From a checkpoint of a small transformer trained on Wikipedia: vocabulary 8192, LayerNorm before each block.
MLP neurons of a small language model. Each row is named by its layer, matrix (up: input weights; down: output weights) and neuron, and shows model dimensions 32-159. Each number is 500 + 25 x the weight over its row's rms, rounded and kept within 0 to 999. Numbers have three digits each.
After each neuron's rows, "fires on" lists the tokens most often at its 100 highest values on Wikipedia text that the model never trained on.

L2.up43:480508452511461476532487525531498521472487511501491510477462439449463510473497491501516510548486485532522476481458487491517479489513487508501482503557499519456510504507500498492501497492482527473495503507491539453512507496486519499502543511527499505469520543524529499537491480456459518453476521518490515460500529550491475488491526507503465526488524470491451481470519484535511499548523
L2.down43:500499503479528505490515549492512471501487482587505472463497519498487522511500504524533462497509495456439499515521468497533498481450461483522494491532486466509474487507510537468488517508493551504504503564504491496510491497531509497473479485526494543487490508505530474477470479503524487514531483480533514493470544500548500486522558497475477483439508484467530527496517510490506484505528
fires on: " |", "\n", "-", " a", " the"

L3.up83:538468438471458492524509509549477475508539489489489522509525486499471511489465536514500497473518519519498506463524493487519507503447517493507499488498498448488520493509486454495517489514503504487507541526493538484500503499456528522515534483495523487491564513507528473458502481495511524479517523483524483519520496524507495504520502500512484519483537547488523515530487504474542468468498
L3.down83:506525527526451490507479499492463535510499536485466486445473494509485522512498469458480513502438491512492483495492483511534516484533498554497485480489437497491489537489500531550551515491457494519466496504473523494511496498493482509424491560512491462518472483532476491488503494484521500505521496513456506516501502508489497496497469541505512443497504532549472493521520527556449495505516
fires on: " pl", "pl", " Pl", " reg", "ilit", "omm"

L2.up450:539499475501504537441493508531465469516443520504541553491479510508533505524514501482507490468545504526483516523549518506492432516476488471497496503494504491540484472472483482485508504486521507482544497547527524469497503497495525523503515496502551492470487460445473515521540501510487510516501517528472506506522475496540497520509472501490487512497470519496476481472525498485502474510549
L2.down450:457466480545478508502469470509527489502510488461480485563526499498555504521521521504507501539558504521488500500457560479507451480489498541475496460486478534506496501487508501489509502533464492500497517525503493530482500516477526484459533482517549501561494498527461532531465482495557487492515433497435505520457502482504520506494497506520459499493496557493501441516532491540504530490490
fires on: "\n", "s.", " However,", "8."

L2.up81:485454500477531473507522461544524496542493532518519524515521533477476509510520515508514498509510497478509472523502489475509510499484495464487512497530504519500533530483484483495493500491539567483543487469504519510539455487492532485497510500539552497457525516534540486504479506440483545496484502519465507489519545503475479481508506491466527535448521518471539469511488477499514502493509
L2.down81:485485494450517501523438489460490508507518480512472524484476472451495535498504467485530490495489474484530499509565511481506483502498463444512504501460490481520525501491489492508456527494457551462488517533537560481495478546503503490515501523492441492479441496491507510487519490559491474512527458486519536503516500520526527529552534549482508489469497480468477521510525490522471465537505
fires on: " |", "\n", ";", " ;"

L4.up6:544488523484505471554496473487458550510480529535529492463471488528470496504445537520476519496456503529490453475464474473491497441517483476527505498529518493502481518527492481535489507527524500489512545524489484505494488526489488461508484478467543491467472543471488517517472496540488514529530510525507463459509512516503534503463493535526496518498513531464481507534492483497522473465544
L4.down6:488518502529500478507519501509478527513532508501498527476437471488527493485496510485523545558481524518484470492496457503512532477503538493497506520498460528481495524487520517530497480464485560489501471526493465489517514477509506486445516489436505508466490529509519526531491498487506536487544508513450508461508493538475541574515477500449503498508500500522511480515503514507520519527502
fires on: " t", " T", " game", " AT"

L4.up147:499466469492475510506480528443473525485500570541512523541527531507485504490427498502487496509506481507527499489471554503517480552522490519499523461496543469510504537527473491494484449481482478522497537477473523477465477497474511538495466500502509486515496498496516493459495480521515455502472538506487450467534492474475509487453499471507513506496486527511471472498487497517516514472481
L4.down147:481488461538467526519515488498554554504494538478526485499513515513502496543490493516504489467536466484492507528528455495513526485481498539501444505508511480495525500476557493491556509486458511511523515537542494535527496530503522501472526534487498492480505465509506418484502470473485494465539511511469513467501514454530465544477470511451523523522468477466469518498501482501559463476482
fires on: " p", " f", " pl", " expl"

L8.up540:498503505487503487512507516490479570502498532513557532506471483473464502484449488508500491476522513516466493488485546496497462447498484456489471497500481447497480521540482495500483523519474522522522503504535512531502507524493498484492522470455499492464543520483487464535499546474483539496513486516457529468484507498476478503491487443522530479478468528498540502543485521516499469529539
L8.down540:527544502486506501538517455466486480472500505470495505490500494459507443502517496482491533512498526487519513529494494509470528504439482499508477477507460466488472541511477518525485450525524494479520522537504506567560496519526513517478464482472488538467520522487472503487502511478468530489524514517491487501518509531467489544495525541505543527528484531514435474486485484446508470595528
fires on: " St", " st", " T", " t", " that", "st"

L6.up660:538487442447517461515461497512470519517453531524498527480501513520461508486487556512500460502477485501502513496520511529542510506526476503497478497519483461473499522520479461540520466484493501472519562495483529491494508482498514519477542523484491516526507497530494467508519462565503477519489517532482484500514508558457523524476470515483523472489484463508528471515507460496526506478485
L6.down660:494548490454522524529517488494509533516513537514545494533493492508518496536526512540504505490513537480501517464512511483479503484480462462490459490496486497454487512492546524491492489502461506522500467471512532519475452459460499488462536518497517517479494523505515485506452484510466502420496549476512538510503533469512494456501519530534508527497482477473473470534526503539522502511492
fires on: "h", "ch", " an", "l", "it", "t"

L2.up586:499517523511512474493495515520517534529490487553510458510489481523523540469502486546493500501509470502486497481499454483449525507470503552514498494515485515495491471515475522508508509480537527474524511509507489565548520534473557494485541513495551476523548493524526506520510508522501520457500511494506487496496509508439472534468475497490483464486525536508524524512508467460511494549476
L2.down586:496522502549507472511472496559492515497482497491522533511478514523509501484531500524502457488457501495478519508522499480540494512525534522513501502469497495487516527522507449479495503493544514508495486487511444507538489477486539531437546515539546508523486459535465492500479513530508463476562485538493530482476491502532502517475438512469507538453477476512521465495459499493527533539520
fires on: ":", "j", " that"

L5.up84:508501482514499488552528517467506514531535512477477491506499487473491474515510503487519514487512512525510464501495526450487493499484565471485497480519505464490493529489515466483514489503497505506471503500522544487511432512500530504502534544496500495524544544446474494514487473494509536504503482530478524449530518491505505515537488480528505485493518497494527501487505538544525514533509
L5.down84:502509480519486502494486504495497521503500517468493506492490494480483494456531524530500495531518493524536533488440559482515523463463509541513494524514464535494494531521489532524489520504514483530472512470482474520475507528512498513514513482473561504479474548503485525527434499511547486454527507483497491549498483545448476548477508502524515503497490486476551445480485494455483501490480
fires on: " St", " W", " Saint", " M", " West", "st"

L5.up669:531511455478520524501517507517486557523514577508518458477492489518516487492506517482523492524503513533506515555487508496508510465504472440527509511525450502455472492492460496533509463459527508461534525505527490519519479526528528443497478497486542494474522530484505496525537465545515512525578507511518521508536482474472496509512493496494501499473511525510506509522505511521538505529514
L5.down669:536497532493485487505501456462511477463488501509495485502456492492543444517460543479500486518544555534518504467456500494508538483461473557511496501468503442512502542453535536483502496497475519483510492513497519494502468453501466503507517552521483530519486464531477463505500486497529498509566480522490469494514490497488505516480493560470493523516497528505499479508493504498523497482469
fires on: " st", " T", " W", " St", " l", " L"

L5.up310:511476497528493524450500490506489457524476503499507468504500498508501503522508479525545473497532536483449521528468423528471499519468511445500506523486527486462509456427529482494525515472527539438514515489497506464508540520517491566513494492500494530500532539496496505512539503492491502492508507518463533489490468484513457508524524494488471541467550463479530537522467532490514491510489
L5.down310:445455446482484504531488473538462486495558482485468526524516503509499445501508466496474528533495533505511471473516459484506505497492533475464504527542479463505495539486511467525516510485457511478484524478561461517532574504513498483530495533496489510518478522492485534490511509557514512501485469521534487505507503491509523487479504474536499516506517502501458514467511522484508507521521
fires on: "ine", "ent", ":", "id", "a", "land"

L6.up688:511474471494502487500496466499529475530422495512528464450506497464466560513478497501523535511521555495495531479533515477519483492472501484489459510510527504465500455515471497498482485467499512508531524520484482573496507491495536516556482506511500496501532515516511487502522510485525484505532509477453487497483499532517457496515545474497468539493526483474452500494470510485502521486486
L6.down688:483529518483507482521453522486527470463512524521473495486479453531525488498501498457482496518524443485467479489493497482514502481500474519462529502478488515506521513491508552508503497471510533499525506482485513509481548524510518495462530478524467483466497464470471496480522503532494539499503453502529531510493498486536481507513538494446493482506489531555495516491509490513501474530495
fires on: "e", " it", "im", "t", "enc"

L8.up429:508500530471488498488477457492515469521527493528515531486511505507507546481508525514499457554488502478493465549521474536487451488496496492480521497510496453505504480480477446523464524514573485463477543499465522541439486545528502490550501533501511511493546535493463484478512482497479487516488496525469525509540485482507491505537532531496532466504517459470498468482478509477472496525500
L8.down429:497510507521511452472517539489532531510480544518493487483499456502488486503478455500509538495487477509542498469500477509503500510485482459521491495517448450464506531501483487477501511491505500509512469525476491509523521466506516515465509524448478494484518490510488510543488507524517542489501468467503521474471530513503505568475493538527511498526536488511477468493477477473506472459485
fires on: "-", "-l"

L5.up365:586505489487526472489519472498500544515499483492499524482481461513489525553516481524499497481465535509476490505509522474535476471494456504508460465484546461500505496508483473505519513455528488486501552489515491524528493490475531481510476507498529459518569519513462500548553480499531451503509508517475537536543514498491485472528500510511510510497496526460501528498507477524516497537518
L5.down365:501509445489481503494474485499506524515489561443465504474506452531559517493468513495533484508502475480520523497468511531494489476517485481533510503520529461556498497496509480460498515466469519465491486547540505454491527472479497513447497463482489487521463518454516534507488506526539482487511503478489461474530508546519519511507479500481494483473554477502481471460474476517491453513482
fires on: "or", "m", "at", "el", "s"

L3.up5:497478491490504528497475552505513477507510502540505500452520449507444569502498473485505487479481509501507503487492507513502467541490482483494478485506526472498502497486538456489499489493532505476500477538529546490541508470416586484480495502514519493479513531528483524540500508470519522471486542513488493492496543518498488536522502508490491512464534544479556502518481486480516486504523
L3.down5:515539546510493509540480509487524489468467528546481531456530516513513517431508493517495474456443534508507513522476486442544527508507492502494535508470495460499466485492493556468483501523473469488477504506473551483457498466464538509519530479531536545484505500510522489495500561512475521508499476481515541479492522483549504485531517480473520537538469514489521483524502540519510528553484
fires on: "-", ":", " Sc"

L5.up469:524505461485507489517500534499482507533464513535454521481521502489475493540500524506541535498523471469484517528518496513511499507484477515495479501506548474464549526488505499471490521530524537462512489519500492514522504545515525494476524482473487524513501508506517476461498509490471499497513490531542507533476502546465429527463488441574458513510538477518541510493475509493506499475497
L5.down469:467484528490538470497494483504472517532484504516484460483552470527477496497513543505488523542524508474513481490475490514554495556485476546524482478478510468479505436507525529502498460508510511512504482479496532522499514495496518484531537520516518526529492529536500487486535517517481506486492545499495475516480467530497521454512520461443519480487449504552512492499528514522504552500460
fires on: "r", " he", " Pr", "u", "h", "'"

L5.up320:490452508507522494510506514554490503527446484506446479514502439480516491474478507484551502477487494509485523497501480508503475516481457506520507483472508451515486484461466469496497469568517503448560478524520498526506502546473535488492512512524489492511497516489490510481512544541527531507514501516529518493477508516534472500515495521494531483483506528495538538471504478507505509461495
L5.down320:463511490506521479475519534527533513530510516491493513537529523516477487493496535466516533502509499474486507498457501529503464535509476491492511457508505499499496491490489492498507455486547521523495497461484541515512525477497523517523476447465442491543493512497495476512507506512464486496499495466517475472538477532507484488440475527450483488484470453456477469445522491555461470498495
fires on: " as", " or", " than", " he", "h", " so"

L3.up427:561490435427484490493495521541517522494504506528477525454487515489442518488487475515546481499530506514528491476503461473484468497541458470490490499542528538458504469514459496522500494500510492503520523476493520508498488502475490557516496510523526461491506534537516535535534467528474483512498514479495468510508533515489469580523513521502511503486490526521526518517474495500504514522500
L3.down427:513501470464533494524440503516521459530512514521513468516475505502500491492533565502489478506410493508518472529502523489504532469488507510515471545515484487514493475550558509482526493506445491503513481513484486482518488502506510475504522545503509514472505475509542490476512491522511534478582496494517559540476509505549496484509511528480511476457506523502503496496514475511449540460470
fires on: " |", "\n", "st", " to", "t", "\n "

L5.up529:510467516527454500510515532501511494448484507492571532490464493523497522469485497520481500502525531524533483520519528479519506496481471503500492526455478493497503500515461497536488467473513578513476495473508468490500496530510514523526506477516449498471514547465524505506524474503499473509521524467521492483522498518488467493497472527524468465501478507483507558515511499496519446477518
L5.down529:554549464485513471546518513458529511498531506500483507481477512460457508506528468454526535488501485449512507520503498535531495504472489495541468402524491497483510492492494501494484458447550487453494513539498481490506489466508457468512462499459503458518508475524500466519526442534489496488466543483489517497466527482473502454505516484508501503480523469528473538522509471501480479490484
fires on: " and", " or", " have", " has"

L6.up627:516477508497485541485491507521466520513494513489490464495516544496412500464447437505493478500511524533514488464448494507515505512495507465486510493494543501478518489552484487510500472502500507465467507462493475495498502530531517532512558476487470506478516554495536518482502518523506530512514535506492555449507551531512528516496505520497471489502463492469466543496536492531474495544529
L6.down627:509485504505472495515509508457500491460477512490485510504491480499513575482487491470540495526453457480502544503521484489495481509538526510488485519457520443478519531464535467461516541484524524487473502517498484474528490462498467468503512498481484479482485496515457517468470502481483478532512470510486489501497512526501501485451514521483458498526515485495507532451534518481488481449514
fires on: " g", " or", " and", "u", " no"

L2.up702:513511493504490478507557490507488480508500494471506493479519469496517500501498501523522538496525486537460493509505477486485519566515479554525454460543516535459501508556463495533524487477467507485515497524478562488511506484464553496519501534503497446534515481511509509530467481465510492476489507468509495522533476566537491494447509478494446495495496492496497515495480512490546462522519
L2.down702:524496452514497516507494502504474500525500536443516475493470499438477485557510485479487472494542444522482506495483533503531478513477502523505490513506516534549508522556524495556529497514541473522483500484514503506520481470488508492477481548510517444505535503504454478514558506491501507471487536513470532497482497516505457471517509479548513512475459479516509494518532476522506476521524
fires on: " in", " pl", " =", " reg", ","

L2.up267:502477491470528535506561511494536505494453457518513480521528532545437501467474544485538510523496484511542493459516519504524516508503504507492472533534532477493474470526522441574504472464503573451478513486537476535478520503530547500548468483496512537535490488523492499501555480531532531501537502458477510526530484553519453531479556507487519527514488522504466474525473514516482502472528
L2.down267:525533539484508481506519500499526514481462521516506483535528489508556554523520462488498482530476550460487496477479480494564493477468489475480495497550445479505532482499513523500537494532512509524505505466481500515499571517460484504499566502524490489508508538473496488494484513487498527527494462462505535474500483510500506509521504503495526496485483515483477484497457510510519460481516
fires on: "e", " it", " et", "he", "re", " Se"

L6.up418:502486506426472496455484529512484480541502476520482519471449494446472564513493539521496473504473497517493467479479490476493514494488546484510498507491527487537493547538529520462505503465495468537491506489477527506511508477447479547468467490503500477474481507525510468522503450496522514494524506488470503516487489500462458523502503542522496513485515488473499485555503482522522526508530
L6.down418:479487491512506472501484524535522510502476512484489497528527490521513492459490514496484494502477539478550444491450489528531525537538545481466462558541490567516495494502504490488519471481462492506474479522490534537507496500495493505520549504544511497540460496531480492475514446519543516479456501472487504511483494516481457493566488528480497487477485454484533509535468510523473498489507
fires on: "\n", " |"

L5.up537:486484511498495447500476512486454513562528528498497478512461533471453500500451484473512473509511522524537494477493520487502512490449509513452525497548541479485516484492481495509521468528550501541463488471538506466549497539468521506514505471492494477498556542475468498498489539454453487494501535488514505486490541496498460521507483481513479490489461483526497480501508506518483500511531
L5.down537:532514559485465513522500559539484510476501485481498556509510532507508497490508470510461511484512482502514500485469476485524509444487503459504472492494520531522427549505506484502503511471474506468504540513497485503476469510511541492479523507476509477503507476490514566509474498511487527485529477531461523491504507535471535493474470476517510469476516461505557480478474506491455483458505
fires on: " the", " to", "\"", " over", " and", " for"

L2.up665:504495514475514532497497519509519533536504538440509428541462503522514474499477488495570489490513490497503490512505477541480479537530534514505506502531487528444526501489440485511484497495521515473513530526410532522497514530506542508500481547459491478535502544447488488468509516521523500541486480500492515502499509500525511509503504491514492502497523499461509495521512499540508502512482
L2.down665:508505526481496518501513485514496536501522493498556509556522538468453499461499484488490532507502499479500520528495536488471469491508544540510518494510447439509479497495492488530563530506444524509530511544486496483508456511469476468479476510518473502503511453483536532481472523489473485515504498450526512547497477451485510509534487510478510551445492462545533453461469448507506483449528
fires on: " was", " named", " being", "ing", "ally", "ly"

L5.up216:497509512456550516525531503477500489500523459535482452518498506485458505488489542476515462471508466499492516476507501481519478515471500526512493514503481512525475507445487507488498522563466484482517494530521506478541512519474507485477547513491513528437503491504485478507542437490476535536447535517472503477526521522494467511525485446515434488490514518473505495482474531402538482493477
L5.down216:543521518536459473521492517500512510494507516472472527493479502510528523485508498502496523483488455501526462478467475431494507472473481474500497469480533532499525487482454529520506524509554545501527501449465493503450489529493486527504487500505525503538503485458506499517476505504470486458531532499495490514475485494497485474456471534537519491571523497512455487500509487495488515492503
fires on: " D", " Ma", " has", "a,", "ma"

L2.up730:531523485471490503495452490504501499503471532521503536484465528493472477485484507500534559439509505498561501520499440482457474485436551444511502522491494519505503459505558475529512508508537500462504531495478476487537524510511504525438488538500514460478504526539543499477490487467507484511531507536497507504519505513509482478508498531540504526495500499467526518478459464484516467486486
L2.down730:526503516491512483489526540527518524446504476508493518500499477514524498523485487492496450531482500493523477453489521530530520509514514522493527459466515476482509517493492502484490517505466520529453519493458505513445529496522493477526514492498480488502466500518489441475504503516555487509552509469493488516458515496476511496449456484506516448513498500528484494510499514542492508529506
fires on: "i", "u", "in", "am", "m", "v"

L6.up40:489516516495514490488493515524499539524494484527484486487507536509466492484497531521521459461514544520514510520458469512513520503506466562476499512477521457453480496465483466506474514483517493482493423462530525476559460524474535510491549495534451503504565544508523532541493502513478491510511534543500523495513495500477491529488486480471486499457501505508508485495494475500492523523508
L6.down40:486526518557508503493483495502475443494445533475497548471522494533515504521508416497516468477489474519521511502525521522483433516511499497505503475468471555516529479548559508464503500505489521491502533475472531546476445480471484521501526466514496500527528489523501588463449488479524507468510487481517522505473539497485493442461514494529504523522470488508513476486488475467460506489464
fires on: " and", " or", " for", ":"

L6.up341:504520507518492506509544509539489454510542469477462498491447539462495484477472477503512496517498510526460513481498519450485473484526487489535528509518494497495502494501499487506513490534480549491503502500484506493532471520489517520522549497503462509517506484496509493519551485506532535472477488505500536512515505525476477532445558462471505521507515492522514486536496483496471489484526
L6.down341:527505480562528496459472471509480519543474506516528469514454489498466480496495514520452485545519490511512477483494522497499525514515500497497516522515528513462519518502469482544492514486479488460526459500495475533479485421520486481503508487525531536532510545540495522482505487508489506530512509457522450551480515456501482499523524464533504517469528488536526513512561531474492473546530
fires on: " H", "\n", " ", " area", " St", " st"

L5.up724:529470534499498505461502512462502489508460533509506468499510532487458467552476496543498506472540516498492502529488514500453499501482528510496481497511499479502456491506499495502504497481536493468535488510517503514508491512507487508512539540459510512440530526485510492477525496490445505518495488504423494521518459507494445478460496452568476510461552532486477496486521477483559506476554
L5.down724:508504522508490492542459523515511519470501468509457536476536508486508523475504511468493485475495479452518478512466533509524515489521503543488489477438499531541511514463470486477504462517490545488505489497503509520487479520455479471505490524500494476489463519521507526471496483558491516520544513500515502510472509442519498521522487517495508470473520539479505532510509482532476508457521
fires on: " of", "ic", ":", "ed"

L2.up117:464464480447540457524527439502517519494504514492504515503533507501465534519515508488519484510560518496492493531485473478493495505477499525516519494470507489507577491529515516565521488471532516486484485504514481496482500504476520555523516506485456536493513532463494482507462478509497502521486483555525487489467485526499455525506500495527460505459510531467522522479516541467508482522466
L2.down117:487519499509474487522503480471471445503515512478510449468503499508542496473480505475537490468539484476491502515503452486511468491515458542512481528530589509512433554545470514533473510463482506491517491474479477487511498459544536511520494441503526509450505499488479447477478501470490505482507498482504466494497483477493511520516508501533512466515504502521506527494553531544500509537457
fires on: " c", " her", " cr", " mar", " psych"

L2.up548:468434475478484478537530456566525528523507495518522479468468473512448525501495489517531549477530530473481510476504508494556517500502472541507513504494515501466538510547518529485506498517552476489531505534518491511479470491495504526472493509469481505517530504512484498515509493511499516519535510540430486446501497505484442499491525465551442502441518497507528504494455510518492517538488
L2.down548:491505538502503523502510471461470492492541529469531497477503502465482487434526491498548492517509527453492505517469484470489515480523513530487498510514536467457444500523516500571473506464497499463532491473475498484481490519534498492483481503512528529461494442492517473503485509473487479489505491491516500487481498498495549479561508498501514484527538491530493531484498509520506525465502
fires on: " his", " her", " c", " er"

L2.up289:509501471500497529482503514522439485514477472525527499490498533512433520508475513500491485470514458509522479460534486532441451533517499508494484489500490515522509504481516483547509502481520490491506485503484516496460475537488456491545528509518533504506506505535526494509525487566443531512460529494457477492518484519491443545501514503513470486440522472491511511496496501468493478509527
L2.down289:466450486490472494534509468494532521475485549550480526473487483479501511510471468520520504530506503539497502467482482470489467509478480499478488497478456488493515511500467475463449490519500525538541510520476477492508502492520475496509497499511514495476499510456536542488461496514562528488514482481533505498482510498483495486478521469511525474497496558503459537503492511532506492428495
fires on: "-", " (1", " (3", " (", " (M", " /"

L5.up474:529522516483476487542480537475504465546458501470531483504513493497488518525514526479473514471527524489521530568465522505488475523507485465516519515537519514529508497535526437517479522467521490494551516496490503487471482523440512494524513442482507486477479497512485476527473486498481504445473529479478482482508508540522473477508487512497468501519496536499489462481519492486479531503529
L5.down474:436506520529528492501510537521505505534483457506504461486465518493489477484497494520511497509558471489517521509491540491458516463509567505525519479513538540515506461521513453530512526491505498519489495461479522493493540495513507483500477478521494507501514496504523557507482495436508549509509491492466528508453485460480525528500493493462516533525541458502486515486560470513476449527514
fires on: "'", " |", " over", "s", "F"

L5.up464:494512511541494528510462475524456522516478521501480544491521510530472449511457531522537530506479499529467494461455450504505485450482437480492492462496543513512488530474502482530518529545477547518501496500501480496514471532488530508502508469500494523510516515488532491520566518472458499537492511532460525487442518535493455529498536457519505564477473497454507467500443490475464547508473
L5.down464:516503489478523510464503480525489480443490494490530464519523485463518515477483445490488496518486498558534500501513515465505517476503524489467526512471514558499510467512528534477445466479492470526559489497554520465477488509515466519481484523511510527481506510457469566501460520495551471471538528494532494506501486470478519475511479513487501450499539567544520514481481470486493530539505
fires on: " and", " or", " who", " Arch", " &", "oph"

L5.up391:472469494509538489456486539492449446523509458542500516482474550498507527500464471509525452495502509502476510567476465551496455512470504451490484527541537478486520535501515464470512486475539517472491510508489510475500524500432500542508474471514507481499496471489494528518478505510476502481511502494480499499499488489495477480546512479533470461505483494504482475486520551525528463535529
L5.down391:453481486504518457542487508518528556574509506484503467517504494452461516487524490481469521492463477463527498484471544549541531487502490495484511517530479503508500517502504478509455508506470452539498505506539493523521479489508509510475525500555528510489528536511495520518520516462448503540492479471515520496454484450499512502467482478494515469473516505531515470515479476490462538521517
fires on: " a", "\n", "a"

L5.up579:524533502503471531477507437468489509517541496533519493515491505483459465526487515495498472483499497491518481488505495533497443516482511494528512503536517485505511489520526484473503485483518474468550484494524467501484466483519474546486508485534446533471517492529518475473561560495479523509479528499474531519487498499469508500507508462543532505503483522470484454474491479527551511524508
L5.down579:498504488482502527527504522519514521517561475464518447528542510460505505471512497505488544488487495474487459494504546461481504504529524501545507525504513529550453483476497441507458508473539477469480512486547473498491493514517493538501522497497520468513456534493546514501469501486492507545513496471508462502520524457472511448531488489494527524474493534532516469530555495537463459511521
fires on: "s", "al", "ic", "y", "e", "ed"

L5.up463:584508496449500419488452513513457485497475492546542504498444516490506467545467485522515498521530526486502470511465520488521474556490468462487497515507528498509445533500515498485523498465515548500489496466509488467495509491468528494519479523534517467538513527527506487529501495500488487516501520501451509487500528536498491518522551511476484516508504501492489494478517534488521529491496
L5.down463:471497539507485460524526540514513506503496511507527549486506509510480475478508516516517481509492509514525483455491558493497486480515499530474506537511497464520506497555563492480533486475558486520464470536502537480479472463496522485526505515515514474518513538453511514460490524487526492508502448519517497482491525508484509455551513470464538502464485482509555507505485495516452529498471
fires on: "a", "e", "el", "L", "es"

L2.up521:518480430502482535483479488508513547481513526504481471510520487477508505482454476532506507498473511506509494469452467473503474505499470499513505461486505486538492522515487547506499492480482572501510487514462517463516462528473472492514481491516459488505495533493539479493506488476503513478497472536475504514471495525481475480477522514529516487496487492478512458536563518502508499563559
L2.down521:491502483480483516470495525474526512477511514470552494521509484464493552499497522501485467501501514481504454496456466464535528481504500516504545457496489473519479489527522481501473521473551476523489440473527489498489534480534496526458545443520507517486495447483488480471475543531521500508537502437510472520480488508525522505485529555493507483500463472450493520490492458504532456501481
fires on: "-", " of", "=", " the", " a", " •"

L3.up193:517480492518509492492482552486492491515488497545525481513518515548480481476494525499486504486502509512502508455479516497494498480480503506508466497517514505535477541530501479507519499466516524509508504523516511524505509515499553533491514503466501497485522508474519500521474495508450495460477513504481517517527504506519477466511553508533429516505511489481480530531545468477496527498479
L3.down193:502450495487481471474486502540469458462492487477478469476496490524494479509534472516443490478443537517501487514511517488515557507488521466494530549495464481497486520513522516492528518494576497547489532555524505479470499498517527489516562496460519498468482498490515485531493546533489505500486451441490524491499493451492490496513481490454513515490458463508493548499524509512520489492519
fires on: "u", "o", " /", " and", " de"

L3.up706:480468485473470516544514554494532481495478532542488511484529478500461468499536520484527460426526472511499492537533522526447492510485500501484496511491501512488497449442481467513492507488468502486482509517522493533500488538511509508484508524485510532487545481557552509512524505479453502504471495512468505456493530492427458496480507486527496482481524504513519489518495517492542515564508
L3.down706:494474474508495497494461531521525528534466533502499505549540532474521462507513466479471479494465484514481489475481489508536493505512522551484522521492464547496488519491496489476492508535513536505478459515496491465503490487497522485519525488560499483518490492510522559462486499499525490456542503492512502489487484485519500524566452534502527492482489466519529511497484496510463504510525
fires on: ":", "–", " ===", " =="

L4.up137:539490494485504456517477478493524531517482563517527511461494529506492494501502463531530523471507513501497479482494445532480500490489528467546527520543514483481501506500511498524504485525515501471532545509495502476468525546507453544474493527466500521501533517528472504512551487548466503484500505493443492495476514510477470516516479524499429479508494471497506462526532463490526514516499
L4.down137:538469545497519479490513465518471528460512456486495524490499501482481479509512520480524448502491497470481544499524496491552501472480488510493526489471518507494498488485499493545483498488506497507484503562492499513494459455468497475465529563508517495484521487545507457468511494480490520528535536526476542535502492473515494509512518475492564488467498471498507519471467490476489519476483
fires on: " |", "m", "v", "k", "w"

L5.up331:511493512491501528499534476510527483509507476516512468479482477518435517515548472507483496484472472512476551533539520467494478498487482474499519497436537489499533466509485500501477492488533533454496526519499519513525502508504515508508470450474546463503519549504496477517486472524500495506534542462505541512509489498531462507526464494488459495503494519494484501495523447488489506498510
L5.down331:519533513494510464515525512466518498493508512486501545485539452488502513465517482498515513528492471543489508546490492551519533504528454482490479512475430468471489544524475552476469487464446475499534476514546500488483424502518482457486515495486481477516530505473449447516534477496501502483497509507511516459521512522537510500507494560520498546481475500533520505473507523485494465473522
fires on: "c", "b", "qu", "m", "ab", "s"

L6.up400:526486493512511492499494495495487481493474479540509480486518478510524518487488508478518456509516547482486498468505519522485465487524505489504517479542505498465478508516526531537548441477491540517530485446505527491462475533502502509520530441473476497516512520469545506544503514550449512498460539456501503485489508522534453482451520480501463497486513542484518499512475492505532495527493
L6.down400:514474446521528452502518510467507517524483525531472505481527458480499440496446529476492491463515505530490493510469493507526498484499491494533514507530495431503480560546482508489472493552486514507497487504517519546473457477495488486532505536515508496516489469479533482537521528470505459524506484517525503473558551482511546525509490474461534496483464508515523500512522524531542522456544
fires on: "–", "u", " and", ",", " –"